python train.py --n_kv_head=4 --activation="gelu" --attn_scale=0.177 --beta2=0.95 --lr_head=0.00593
MLP neurons of a small language model. Each row is named by its layer, matrix (up: input weights; down: output weights) and neuron, and shows model dimensions 48-143. Each number is 50 + 15 x the weight over its row's rms, rounded and kept within 0 to 99.
After each neuron's rows, "fires on" lists the tokens most often at its 100 highest values on Wikipedia text that the model never trained on; "fires after" lists the tokens most often just before its 100 highest values on Wikipedia text that the model never trained on.

L4.up484:52 50 38 49 33 31 54 64 47 74 46 24 68 66 39 35 52 44 58 59 44 61 78 57 70 56 08 32 64 50 67 58 46 44 50 62 65 59 47 59 56 71 75 65 36 56 35 39 51 60 48 42 68 55 49 81 27 58 49 47 53 45 54 81 78 53 24 33 51 47 50 58 70 56 35 88 56 51 41 48 67 70 63 37 29 34 42 47 70 52 80 14 37 40 53 47
L4.down484:54 40 52 58 35 53 37 51 70 49 63 61 54 37 41 34 44 51 30 31 43 38 71 45 63 50 43 10 75 30 65 23 28 43 42 56 77 66 52 38 55 71 37 50 42 51 50 51 60 64 44 49 56 61 42 76 18 64 69 43 33 63 59 62 41 76 34 42 31 52 62 35 46 84 65 68 70 73 59 46 64 59 73 56 33 47 59 55 49 34 33 28 41 37 46 40
fires on: "\n", "|", " |", " or", ":"
fires after: " |", "  ", "|"

L4.up438:76 34 56 50 40 54 55 35 23 27 24 35 61 39 41 47 14 53 68 80 64 46 39 35 59 41 40 13 43 56 33 60 39 57 64 80 60 56 69 43 55 47 40 69 44 58 39 61 47 59 56 60 47 49 37 81 44 39 25 79 52 76 53 49 96 52 34 58 41 62 23 47 60 71 67 65 28 57 75 66 71 56 55 39 31 30 52 68 36 32 47 62 37 48 70 60
L4.down438:86 75 55 45 48 60 36 56 57 68 51 56 54 49 55 59 49 59 52 63 55 49 34 42 27 48 39 76 48 65 19 56 60 58 49 44 37 32 39 44 47 29 40 42 42 23 53 57 51 23 73 46 53 58 69 02 25 28 58 73 48 32 42 27 40 45 78 67 62 40 25 62 49 32 46 25 56 35 33 75 31 63 25 83 58 64 37 37 45 41 67 59 57 31 40 43
fires on: "-", "|", " were", " %", "p", " +"
fires after: "-", "|", " |", "\n", "%"

L4.up524:31 47 68 55 30 38 46 33 32 49 45 65 48 52 36 48 22 43 53 65 43 53 67 67 50 41 38 56 71 68 70 51 24 44 30 41 13 65 74 43 80 33 68 50 52 35 54 16 36 33 35 50 60 37 33 71 56 31 46 25 51 54 48 93 35 46 58 18 22 39 56 46 31 49 39 45 59 10 62 43 28 58 58 49 49 71 48 52 67 65 52 48 55 47 56 52
L4.down524:39 34 47 74 62 70 17 58 51 50 31 35 74 38 30 37 64 62 35 39 39 54 36 40 59 50 52 58 59 37 64 59 64 64 50 60 49 38 34 50 35 69 63 40 71 53 57 28 47 61 56 47 13 37 77 58 32 27 41 20 62 44 51 48 47 60 59 63 71 31 39 39 57 53 61 52 25 19 43 52 26 53 76 66 38 28 39 60 54 57 70 52 66 53 38 46
fires on: "="
fires after: "=", " career", " life", " =", "s"

L4.up321:34 68 57 40 70 63 68 45 34 32 11 28 51 48 64 63 56 48 65 76 57 57 64 36 38 43 43 32 62 71 77 36 43 52 42 54 11 69 67 35 56 34 48 32 30 57 46 26 55 38 53 69 35 36 45 53 45 43 30 44 61 66 46 73 38 21 60 60 43 17 57 64 53 51 63 53 61 65 49 69 38 49 61 31 51 45 25 61 68 43 37 61 38 57 78 59
L4.down321:65 43 47 51 50 59 45 68 10 28 53 42 50 57 34 68 45 56 44 40 23 61 65 37 45 39 28 47 67 60 41 52 63 11 75 37 59 54 33 43 66 15 98 41 55 49 83 56 57 50 33 50 59 18 60 59 58 47 59 55 41 39 56 50 28 34 52 55 38 58 58 48 40 77 69 39 69 45 26 57 45 39 33 63 69 40 67 50 51 31 50 51 57 59 61 54
fires on: "=", "″", "°"
fires after: "=", " 116", " 120"

L2.up536:30 49 35 71 56 65 38 37 20 90 63 33 47 57 37 46 45 42 43 47 29 39 67 63 54 61 52 40 40 55 27 73 60 56 46 49 64 43 49 45 50 18 63 47 54 60 32 29 64 45 43 72 55 44 37 74 46 47 29 42 60 44 47 53 63 36 63 24 24 48 46 52 63 56 52 59 74 13 47 47 59 60 39 39 40 52 99 45 63 56 49 43 41 31 84 66
L2.down536:57 47 26 93 59 43 51 63 17 79 33 60 71 48 60 25 32 54 49 39 63 52 48 62 46 59 27 73 68 40 56 23 63 40 48 56 70 22 74 61 46 59 56 40 55 35 61 62 54 28 36 58 62 44 71 71 42 65 53 41 69 48 67 71 55 38 69 60 57 61 60 43 45 46 32 22 40 62 66 41 36 74 40 41 50 26 47 38 55 44 59 19 50 35 62 47
fires on: " 0", " Total", " 18"
fires after: " |", "|"

L4.up522:40 25 49 77 49 15 40 46 44 69 39 19 37 60 51 56 51 41 48 47 44 27 70 57 27 62 51 36 30 67 61 65 42 44 32 42 71 51 66 66 64 61 47 49 32 72 25 28 68 68 34 65 63 56 24 78 65 69 47 48 70 44 63 47 35 59 42 39 47 38 73 67 69 42 64 77 38 41 46 41 69 67 51 56 35 48 63 68 22 59 67 39 50 50 49 63
L4.down522:63 50 67 61 39 51 48 29 65 51 37 93 72 38 53 31 43 64 48 25 52 58 56 39 65 33 36 35 55 53 53 20 38 43 33 64 43 42 58 18 37 46 48 45 49 99 38 50 66 47 61 38 45 32 58 30 66 63 59 39 20 59 58 94 49 61 52 37 35 82 34 63 47 71 55 59 46 30 35 30 21 29 77 59 54 53 29 48 45 47 50 59 62 39 49 54
fires on: " Goals", " Apps", " DF", " 1", " 2", " MF"
fires after: " |", "|"

L4.up411:24 53 72 28 50 60 44 34 32 20 51 34 48 33 49 72 51 30 51 70 62 52 57 54 63 75 51 43 55 38 82 61 47 35 62 28 37 77 54 41 62 60 73 11 70 54 37 36 50 44 40 60 48 39 43 63 14 46 51 59 34 67 41 67 73 24 37 27 55 63 37 19 54 41 37 34 54 49 58 37 66 51 52 39 57 58 52 60 44 44 72 50 51 36 68 56
L4.down411:43 56 70 64 39 71 47 37 37 45 44 54 40 28 23 48 50 61 69 34 59 55 32 33 60 71 59 30 47 13 49 48 46 36 34 32 41 52 55 21 35 68 66 54 60 82 45 41 81 50 37 49 51 40 67 64 56 48 81 34 28 63 28 68 56 40 66 32 30 83 81 50 67 39 51 60 53 63 48 73 62 71 44 72 32 20 43 47 52 40 40 43 54 47 70 66
fires on: " to", " is", " are", " was", " in"
fires after: " due", " there", " There", "There", ")", " led"

L2.up477:39 68 55 29 59 39 52 24 33 40 37 24 55 59 48 48 56 28 60 50 44 46 57 55 54 38 39 01 78 67 44 62 82 60 59 61 61 60 53 54 85 61 78 49 54 48 35 57 37 52 60 69 49 54 35 58 28 35 33 63 68 49 21 46 40 42 38 51 46 63 55 68 55 26 59 95 53 59 57 66 52 61 38 39 20 68 62 58 52 44 37 52 70 35 81 63
L2.down477:50 36 67 13 43 39 55 37 80 47 45 50 66 55 73 33 70 48 46 52 58 28 68 37 67 51 82 81 64 24 55 48 62 75 57 36 54 53 52 73 30 37 40 69 70 35 63 57 33 47 55 70 48 53 74 44 25 40 42 66 53 26 41 39 49 64 61 37 66 45 52 58 84 40 18 39 50 61 49 38 49 69 44 30 78 42 36 61 29 23 55 54 77 27 48 52
fires on: "|"
fires after: "\n"

L4.up9:67 34 50 42 41 47 41 73 38 34 43 50 82 52 31 28 50 57 63 68 41 64 63 61 82 14 09 40 54 54 58 64 55 45 26 66 48 76 57 24 64 64 55 37 34 36 24 32 48 52 56 40 62 54 65 51 73 31 67 42 56 33 86 40 57 36 33 52 50 56 53 59 33 73 42 49 52 47 52 38 73 85 69 46 55 25 36 41 50 53 58 49 40 49 66 62
L4.down9:76 67 56 39 52 29 46 34 60 64 91 48 50 65 27 42 43 21 27 52 42 57 43 71 57 41 24 37 41 25 61 42 17 34 45 53 50 63 61 29 46 38 51 68 26 49 45 51 75 39 57 68 74 55 54 57 37 63 64 42 30 60 52 77 44 49 33 64 29 28 41 52 36 58 49 52 63 45 55 73 44 51 71 55 36 42 27 72 67 58 68 46 74 57 72 48
fires on: "|", "  "
fires after: "  ", " |"

L4.up638:48 69 20 80 58 51 58 40 33 72 77 27 37 54 30 64 36 52 26 85 53 02 66 66 52 48 41 33 44 47 42 74 38 39 49 44 49 63 55 61 40 43 55 60 50 51 63 49 52 63 17 68 42 68 41 69 73 58 20 70 66 46 38 39 48 55 45 46 40 52 63 73 39 33 30 40 32 29 57 65 47 63 46 35 27 56 76 69 75 56 62 45 53 36 55 49
L4.down638:56 69 69 68 38 38 54 33 51 48 39 45 64 55 53 34 35 63 32 23 59 30 81 46 54 62 47 50 53 48 50 73 76 50 38 33 57 17 34 56 49 61 56 73 57 34 65 50 59 62 53 31 52 51 73 46 70 64 51 53 44 37 67 58 53 67 53 70 49 37 46 48 67 00 55 33 64 44 49 47 68 54 41 53 57 62 53 50 43 20 58 66 35 44 54 33
fires on: " 1", " Apps", " 0", " statistics", "\n\n", " to"
fires after: " |", "|", "="

L4.up307:62 36 52 63 49 33 70 34 39 20 27 33 70 48 23 29 65 61 38 77 60 67 38 52 57 86 45 26 51 62 64 61 64 00 62 57 60 80 66 48 43 60 61 50 20 40 39 30 47 60 51 44 56 31 28 63 44 45 83 61 32 55 54 53 65 47 49 45 41 61 45 34 67 59 55 41 50 41 65 47 65 54 59 30 52 61 37 81 34 55 57 51 60 52 67 63
L4.down307:75 35 58 28 77 60 46 76 61 42 47 25 30 36 34 52 20 20 50 32 33 54 44 32 57 43 65 46 37 43 43 50 39 44 41 54 65 30 59 53 60 51 38 05 46 49 62 52 46 38 52 36 57 41 49 68 70 50 24 54 67 44 67 52 56 37 58 52 64 48 45 73 65 55 41 33 58 38 84 31 44 47 50 33 43 42 55 48 34 49 68 41 58 42 56 71
fires on: "N", "-", "W", " were", "/", " ISBN"
fires after: "″", "°", "\n", " |", "%"

L4.up360:55 39 48 56 61 77 64 46 36 39 56 45 53 47 61 64 53 46 43 78 58 72 83 42 51 33 46 27 57 33 83 68 70 28 15 58 68 64 17 57 57 54 72 47 41 64 44 56 47 26 30 37 62 17 48 35 38 52 49 58 49 65 40 39 38 49 51 58 61 48 43 62 60 53 48 46 61 70 56 31 47 52 60 48 49 27 23 44 49 37 76 64 75 35 68 49
L4.down360:61 34 74 91 67 62 44 81 48 68 55 20 73 32 52 37 19 49 30 36 70 62 44 68 64 70 32 44 62 31 46 34 59 44 45 60 46 39 53 82 33 63 53 54 60 43 84 36 66 30 80 42 40 69 45 37 40 49 27 60 53 41 38 47 65 49 55 49 43 57 46 62 76 26 52 47 31 62 40 34 60 28 50 64 65 63 35 32 65 56 41 36 74 40 71 38
fires on: " |", "000", "CS", "S", "MI", "org"
fires after: ".", "|", "-", "G", " ("

L4.up57:52 63 66 46 76 28 56 41 37 58 39 50 49 23 47 31 68 60 51 56 32 53 48 47 24 59 44 45 73 73 45 76 39 46 65 57 60 65 40 47 55 55 41 56 32 55 35 51 46 53 23 30 59 48 26 55 53 47 33 42 47 49 55 47 73 24 32 27 28 37 29 86 38 59 30 41 48 46 60 66 31 53 54 44 63 41 40 62 78 51 56 60 67 47 40 50
L4.down57:35 58 43 38 64 47 55 31 36 66 34 42 53 60 27 23 42 59 64 50 65 40 49 41 48 25 55 99 37 30 36 43 57 42 32 36 47 54 50 49 49 45 62 47 26 43 42 48 65 67 55 86 13 37 53 35 41 48 61 42 89 47 41 58 57 38 45 35 77 29 42 61 52 53 42 39 36 47 61 58 51 44 55 42 43 55 30 58 63 57 69 52 54 55 40 38
fires on: " that", " which", " As", " Although", " the", " It"
fires after: ".", ",", "\n", " said", " stated", "\n\n"

L4.up534:15 61 50 34 45 57 55 43 24 34 44 43 51 39 50 52 42 52 44 79 36 27 57 53 61 72 54 42 57 99 36 75 41 52 58 35 52 50 46 39 64 42 68 47 52 65 49 46 86 61 48 47 66 65 46 40 35 31 01 58 19 47 38 53 51 60 55 60 10 45 58 45 41 59 28 50 55 23 54 54 59 66 56 77 53 47 56 48 58 42 55 45 50 48 27 51
L4.down534:68 44 71 62 61 65 12 63 56 43 52 46 37 70 47 37 49 51 39 58 56 50 52 41 51 52 64 29 52 43 29 44 51 80 39 54 53 47 58 69 55 69 55 21 54 38 62 49 44 58 39 70 52 47 56 92 27 48 59 38 33 35 50 36 82 38 47 40 63 38 58 37 75 20 51 63 44 59 43 31 57 71 41 22 51 44 45 59 49 26 28 40 41 63 77 31
fires on: "\n\n", "="
fires after: "=", "."

L4.up4:23 36 39 69 43 40 63 56 41 60 54 31 99 68 60 34 49 55 53 43 61 73 36 48 52 34 31 24 44 45 89 53 52 61 42 58 64 56 65 67 32 34 55 54 27 50 17 59 76 44 33 66 64 38 40 61 52 47 24 45 61 54 48 40 92 43 32 64 47 50 52 55 38 72 52 50 65 62 51 36 60 33 68 57 47 31 65 50 59 41 46 45 34 51 65 43
L4.down4:34 55 30 47 50 22 61 88 52 50 68 51 53 73 37 53 32 52 49 56 45 59 67 63 46 51 83 67 63 43 63 46 75 66 65 72 38 55 49 42 59 61 48 49 47 32 50 34 56 54 61 30 23 61 50 38 40 34 74 65 44 46 59 51 24 60 80 51 54 33 53 48 49 50 29 24 35 40 41 70 17 33 44 35 37 69 32 54 58 42 71 82 37 59 53 54
fires on: "-", "–", "on"
fires after: "\n", "|", "-", " UTC"

L4.up364:66 61 49 56 30 28 59 48 47 64 60 72 33 43 51 65 62 60 72 66 59 71 67 51 27 64 42 24 58 64 63 69 54 53 45 62 63 68 35 35 57 55 61 00 60 85 61 36 52 31 38 36 30 44 26 67 38 45 73 51 61 65 28 88 49 19 48 47 51 33 48 47 67 44 65 53 76 78 54 65 50 52 71 44 61 45 41 41 45 44 48 75 36 51 30 55
L4.down364:55 80 61 38 14 69 44 42 63 28 33 49 45 32 31 70 57 49 51 63 44 46 32 44 37 42 81 51 55 60 37 56 40 26 69 53 53 35 56 57 54 60 50 41 49 49 52 43 48 63 74 38 76 42 56 58 27 70 36 45 53 44 25 47 56 36 43 32 69 74 65 46 60 49 50 23 60 61 25 77 83 70 55 74 37 51 45 23 49 39 46 58 70 33 61 52
fires on: "\"", "P", "He", "J"
fires after: "\n\n", " (", "\n", "-", "/", ")"

L4.up503:38 44 66 51 59 59 36 25 44 59 28 48 56 25 69 39 56 27 23 67 60 61 45 53 30 70 45 38 38 70 83 60 51 51 75 27 48 67 45 36 52 52 45 13 47 37 21 49 60 40 34 73 51 66 41 50 40 30 56 47 51 52 48 75 66 34 33 44 34 53 25 42 45 53 43 33 69 53 65 41 35 35 84 25 44 39 45 39 39 43 50 59 70 52 43 51
L4.down503:73 29 62 55 27 39 73 18 59 53 48 45 31 42 60 43 20 37 87 45 80 44 52 44 36 72 44 36 50 30 75 64 43 38 48 56 56 48 33 58 59 27 69 48 54 68 31 76 38 38 40 55 54 47 33 58 59 32 41 66 49 55 53 78 60 39 39 28 73 67 13 50 58 55 27 66 70 54 47 66 74 78 57 34 36 49 26 46 32 35 39 59 68 76 36 47
fires on: "born", " are", " was", "aged", " born", "il"
fires after: " (", " There", " there", "There", ",", "unt"

L2.up438:59 56 59 47 41 56 36 61 59 69 33 86 71 45 56 29 28 40 58 86 70 22 65 58 64 38 72 58 52 72 42 61 55 45 42 61 63 67 68 37 39 62 37 50 45 84 25 12 78 48 48 22 39 53 39 73 31 38 51 23 52 62 59 59 64 28 29 24 34 40 34 56 53 66 34 29 63 60 57 60 47 73 57 66 55 49 40 74 55 40 87 34 28 29 60 45
L2.down438:40 62 43 36 25 75 65 64 87 53 57 36 37 31 55 49 40 48 61 52 29 55 51 54 22 44 61 98 57 51 27 67 51 43 37 42 45 49 78 46 35 35 32 56 26 64 61 44 35 34 40 29 57 53 46 39 31 51 55 47 32 47 33 58 60 53 54 15 48 33 46 79 31 64 87 68 41 80 46 45 39 68 53 67 75 55 57 48 36 57 49 32 63 58 46 68
fires on: " they", " However", " They", " It", " but", " This"
fires after: ".", ","

L2.up116:46 54 64 48 46 56 33 39 31 27 33 50 53 53 33 71 56 48 35 66 48 26 76 59 85 51 63 39 77 96 49 53 53 57 68 48 31 65 32 41 68 42 75 35 33 52 43 43 53 22 65 42 44 80 48 31 57 38 39 35 48 34 66 68 41 42 34 31 33 24 45 51 45 72 47 44 66 34 44 39 26 32 79 65 64 45 50 52 56 20 70 30 32 51 25 60
L2.down116:31 35 78 51 43 45 40 72 21 34 21 41 64 65 42 52 40 45 59 21 41 45 54 49 56 60 46 13 67 68 61 53 22 27 72 31 40 49 21 45 55 13 71 36 32 49 41 46 48 60 66 66 74 63 84 49 54 54 50 33 64 50 46 63 46 30 55 52 37 62 40 75 55 65 74 29 82 51 61 31 34 21 70 45 45 48 65 49 51 21 78 55 48 61 50 46
fires on: "="
fires after: "=", " ="

L4.up145:68 45 39 44 56 43 38 28 46 28 33 63 54 38 35 60 15 44 74 56 65 55 44 50 58 67 52 32 60 49 39 68 68 37 46 45 59 41 33 58 39 39 51 50 53 67 47 40 73 57 53 58 45 64 64 68 67 41 43 42 54 34 39 76 58 38 48 37 63 53 48 47 49 54 74 61 69 75 81 41 32 77 53 55 35 36 56 79 59 60 44 56 51 40 22 69
L4.down145:79 52 58 69 30 41 58 79 56 43 60 36 57 57 38 17 56 69 38 65 50 68 48 56 61 29 41 30 54 62 17 26 36 80 67 63 49 44 53 63 53 45 47 62 50 34 47 67 40 42 48 60 84 38 39 48 30 78 47 61 59 29 66 10 56 50 53 85 32 56 33 62 60 28 41 44 41 39 27 37 56 63 70 36 42 47 40 60 25 39 37 45 44 33 46 34
fires on: "-", "|", " were", " released", " or"
fires after: "\n", " was", "|", "%", " were"

L4.up476:71 40 29 58 58 41 10 52 39 45 44 57 45 48 68 58 44 21 47 66 44 04 49 48 19 54 45 32 48 82 33 78 71 29 75 77 65 64 48 55 60 25 48 63 50 52 64 53 49 44 48 57 56 37 17 32 32 44 39 44 57 59 54 41 48 33 65 60 66 46 47 68 65 18 47 62 31 52 55 57 58 59 50 50 55 54 40 46 42 26 43 54 28 33 51 87
L4.down476:40 22 53 98 42 42 62 72 53 50 34 42 45 44 50 73 36 61 54 43 28 53 40 51 64 45 48 89 56 57 47 47 70 44 50 39 38 50 23 74 49 22 44 76 54 66 50 53 22 50 31 82 40 62 64 20 44 44 46 34 32 26 76 30 25 36 59 40 72 53 65 77 56 55 81 29 45 69 67 53 36 21 35 21 55 59 54 49 36 62 36 72 61 72 55 52
fires on: "-", "|"
fires after: "-", "|"

L4.up248:35 51 61 45 43 68 40 59 40 58 43 50 71 74 41 52 43 34 38 59 45 82 44 39 74 32 52 12 48 42 53 50 77 40 28 73 50 83 52 65 78 42 60 40 57 65 48 39 65 00 54 65 48 45 57 54 48 41 51 32 53 52 50 49 46 37 68 56 48 46 35 53 54 64 70 45 53 45 40 64 37 47 50 38 30 48 37 64 49 56 47 29 54 34 68 59
L4.down248:61 55 25 69 74 56 62 35 76 89 35 20 43 42 52 65 53 64 73 50 34 47 77 74 45 69 49 70 66 58 41 36 22 55 45 54 63 53 43 72 54 38 38 37 44 36 52 53 28 52 48 93 54 39 31 46 55 58 62 59 48 35 30 56 45 34 15 33 27 60 25 54 44 46 34 53 63 36 63 55 55 51 50 77 65 58 45 49 43 49 59 35 48 40 83 48
fires on: "-", " |", "|", "stic", " Pos"
fires after: "\n", "|", "-", " (", " Date"

L4.up51:43 75 32 58 46 44 48 44 29 55 70 58 75 43 59 65 71 45 70 66 68 20 42 67 74 34 61 20 56 36 74 87 49 43 43 61 67 50 44 58 57 58 42 53 56 79 37 66 77 27 21 62 50 35 49 59 50 43 36 46 32 52 41 57 51 23 58 48 60 32 21 36 52 55 42 76 57 64 53 58 57 87 79 23 54 48 52 43 72 42 52 44 22 43 68 53
L4.down51:35 50 36 39 35 50 42 57 25 45 40 46 47 52 53 85 67 39 47 47 54 74 72 69 42 44 53 59 31 70 62 44 48 29 67 63 42 41 39 69 65 49 50 55 59 42 73 57 54 40 33 39 50 43 37 51 63 83 67 43 83 75 50 71 23 40 43 46 38 69 72 27 50 63 37 63 61 47 76 34 29 44 68 20 49 61 46 37 57 52 57 51 48 22 24 45
fires on: "R", "L", "P", "M", "."
fires after: " \"", " (", "=", "\n\n", "\n", "-"

L2.up472:54 66 52 62 56 20 47 31 62 39 58 61 35 42 54 16 44 42 71 51 61 36 61 48 73 41 60 42 89 55 46 49 59 59 48 53 39 38 45 46 46 50 39 38 56 39 36 60 64 35 01 26 61 40 34 58 58 31 43 55 64 43 49 79 48 56 55 38 45 26 42 39 45 52 46 43 65 63 64 55 45 52 59 74 34 29 16 81 75 53 49 51 68 56 45 44
L2.down472:38 55 53 65 25 48 52 55 48 61 82 69 80 57 35 49 40 46 39 41 46 49 63 33 56 30 42 43 58 14 41 33 51 44 20 48 42 41 34 55 65 66 52 43 49 42 47 20 29 53 56 69 42 54 37 38 66 38 65 68 52 35 43 45 38 39 12 41 48 68 37 58 62 66 72 53 48 61 40 49 48 63 62 17 33 53 21 63 58 51 38 21 39 38 73 94
fires on: " It", " At", " it", "It", " Nin", " En"
fires after: ".", ",", "\n\n", " of", ";"

L4.up509:66 61 61 67 74 61 30 44 36 39 42 62 52 38 59 63 52 49 50 53 19 53 62 42 86 58 53 43 60 78 41 92 61 41 59 16 66 56 57 69 58 44 37 49 53 59 27 32 68 53 54 62 34 57 44 81 47 65 22 53 63 59 67 61 58 45 49 31 49 70 51 44 57 62 64 25 44 36 66 48 25 65 51 40 38 54 41 58 26 53 48 62 54 29 66 50
L4.down509:58 88 28 68 63 43 40 19 54 40 50 37 23 51 65 55 41 54 40 61 41 42 69 41 60 76 37 74 66 35 35 41 45 55 45 60 33 47 55 73 68 75 28 68 48 41 46 55 77 46 42 44 42 60 39 36 49 45 72 69 50 50 39 51 51 52 42 71 34 35 41 56 45 71 17 45 65 80 45 29 67 45 46 65 76 66 55 38 42 60 57 52 75 35 62 00
fires on: "In", " Year", " |", "-", " In"
fires after: "\n\n", "\n", "|", " ("

L2.up200:48 64 34 47 36 33 54 45 49 38 59 39 43 38 43 42 31 28 54 46 32 53 65 51 64 58 57 70 81 74 51 37 65 60 50 40 33 53 83 25 25 53 59 56 44 38 32 42 67 32 41 31 52 54 53 64 59 36 49 53 35 15 54 80 26 44 65 39 21 43 60 64 36 09 52 21 26 33 84 30 20 34 49 75 50 69 57 34 86 47 55 37 56 54 59 45
L2.down200:54 44 47 44 56 68 53 62 68 81 34 41 64 57 54 47 38 67 36 26 58 39 49 56 43 42 26 43 40 15 48 40 16 46 38 66 61 40 14 46 65 62 21 53 33 53 51 50 33 67 59 71 50 55 68 31 23 53 50 50 47 63 51 44 60 58 08 53 72 47 24 47 51 96 43 66 61 67 17 72 65 50 69 38 67 44 42 47 30 56 38 59 49 66 44 51
fires on: "="
fires after: "=", "History", " the"

L4.up585:66 64 35 45 49 45 35 57 39 57 57 47 40 60 32 51 32 33 38 70 29 26 99 55 61 35 32 44 55 76 88 97 57 50 99 56 37 43 57 59 54 36 83 48 44 55 31 45 58 49 53 66 39 35 35 57 39 39 57 51 60 57 79 42 45 49 48 22 10 36 46 48 51 29 47 59 43 50 68 61 50 72 50 38 41 42 70 61 60 47 54 47 55 51 47 55
L4.down585:51 58 45 62 50 76 40 43 70 44 31 67 40 78 36 58 51 32 68 45 30 34 59 40 56 66 80 69 59 54 53 49 55 39 69 66 54 38 48 46 55 43 59 60 57 58 33 32 49 50 53 30 40 41 65 65 35 54 41 51 43 49 40 39 68 62 65 40 66 21 39 84 40 52 62 38 61 30 63 50 21 36 60 64 39 47 74 52 13 66 63 46 55 39 54 13
fires on: "=", " ="
fires after: "=", "ography"

L4.up195:59 58 21 43 47 65 37 45 41 66 46 60 46 41 30 65 56 38 48 68 62 60 73 54 68 62 29 49 25 74 86 47 53 66 48 69 50 55 64 54 38 35 74 38 56 53 44 32 71 46 49 26 52 32 44 72 48 39 54 29 60 44 51 56 42 53 48 47 30 45 26 53 78 18 27 57 42 24 73 56 46 52 54 33 69 59 77 74 50 51 56 64 33 39 55 50
L4.down195:53 70 33 55 45 50 54 60 74 51 57 53 36 48 40 69 44 56 49 89 54 53 75 28 50 51 48 89 64 68 59 14 53 51 42 52 66 59 65 53 46 44 51 62 68 59 58 13 49 55 61 47 40 60 51 49 47 49 57 53 52 42 39 44 29 55 76 47 33 37 51 34 61 45 47 59 39 46 57 34 53 54 27 43 49 52 65 46 43 37 32 36 35 76 34 00
fires on: "\n\n", "=", "\n"
fires after: ".", "\n\n", " |", "|"

L4.up390:42 53 40 61 53 17 61 38 45 74 57 88 49 47 37 14 40 48 46 64 84 25 59 50 52 64 62 54 49 40 60 52 50 48 74 51 29 64 60 29 55 40 49 39 25 66 49 49 51 58 50 33 53 26 27 80 36 26 59 50 26 53 59 62 71 57 43 35 51 42 61 34 50 45 49 22 44 53 42 70 26 55 65 62 57 43 46 47 23 58 55 41 63 40 46 50
L4.down390:35 37 32 67 27 56 40 60 38 52 58 48 68 55 57 58 62 63 54 46 42 63 40 39 67 23 49 73 44 46 34 61 24 80 37 40 42 72 01 58 56 43 51 59 85 43 51 32 55 55 57 45 57 48 54 55 53 29 48 39 64 47 45 59 52 67 53 19 48 54 56 57 48 65 61 51 67 38 34 52 51 44 36 52 41 55 52 79 52 60 81 49 67 39 36 23
fires on: " and", " This", " also"
fires after: ",", ".", "\"", " and"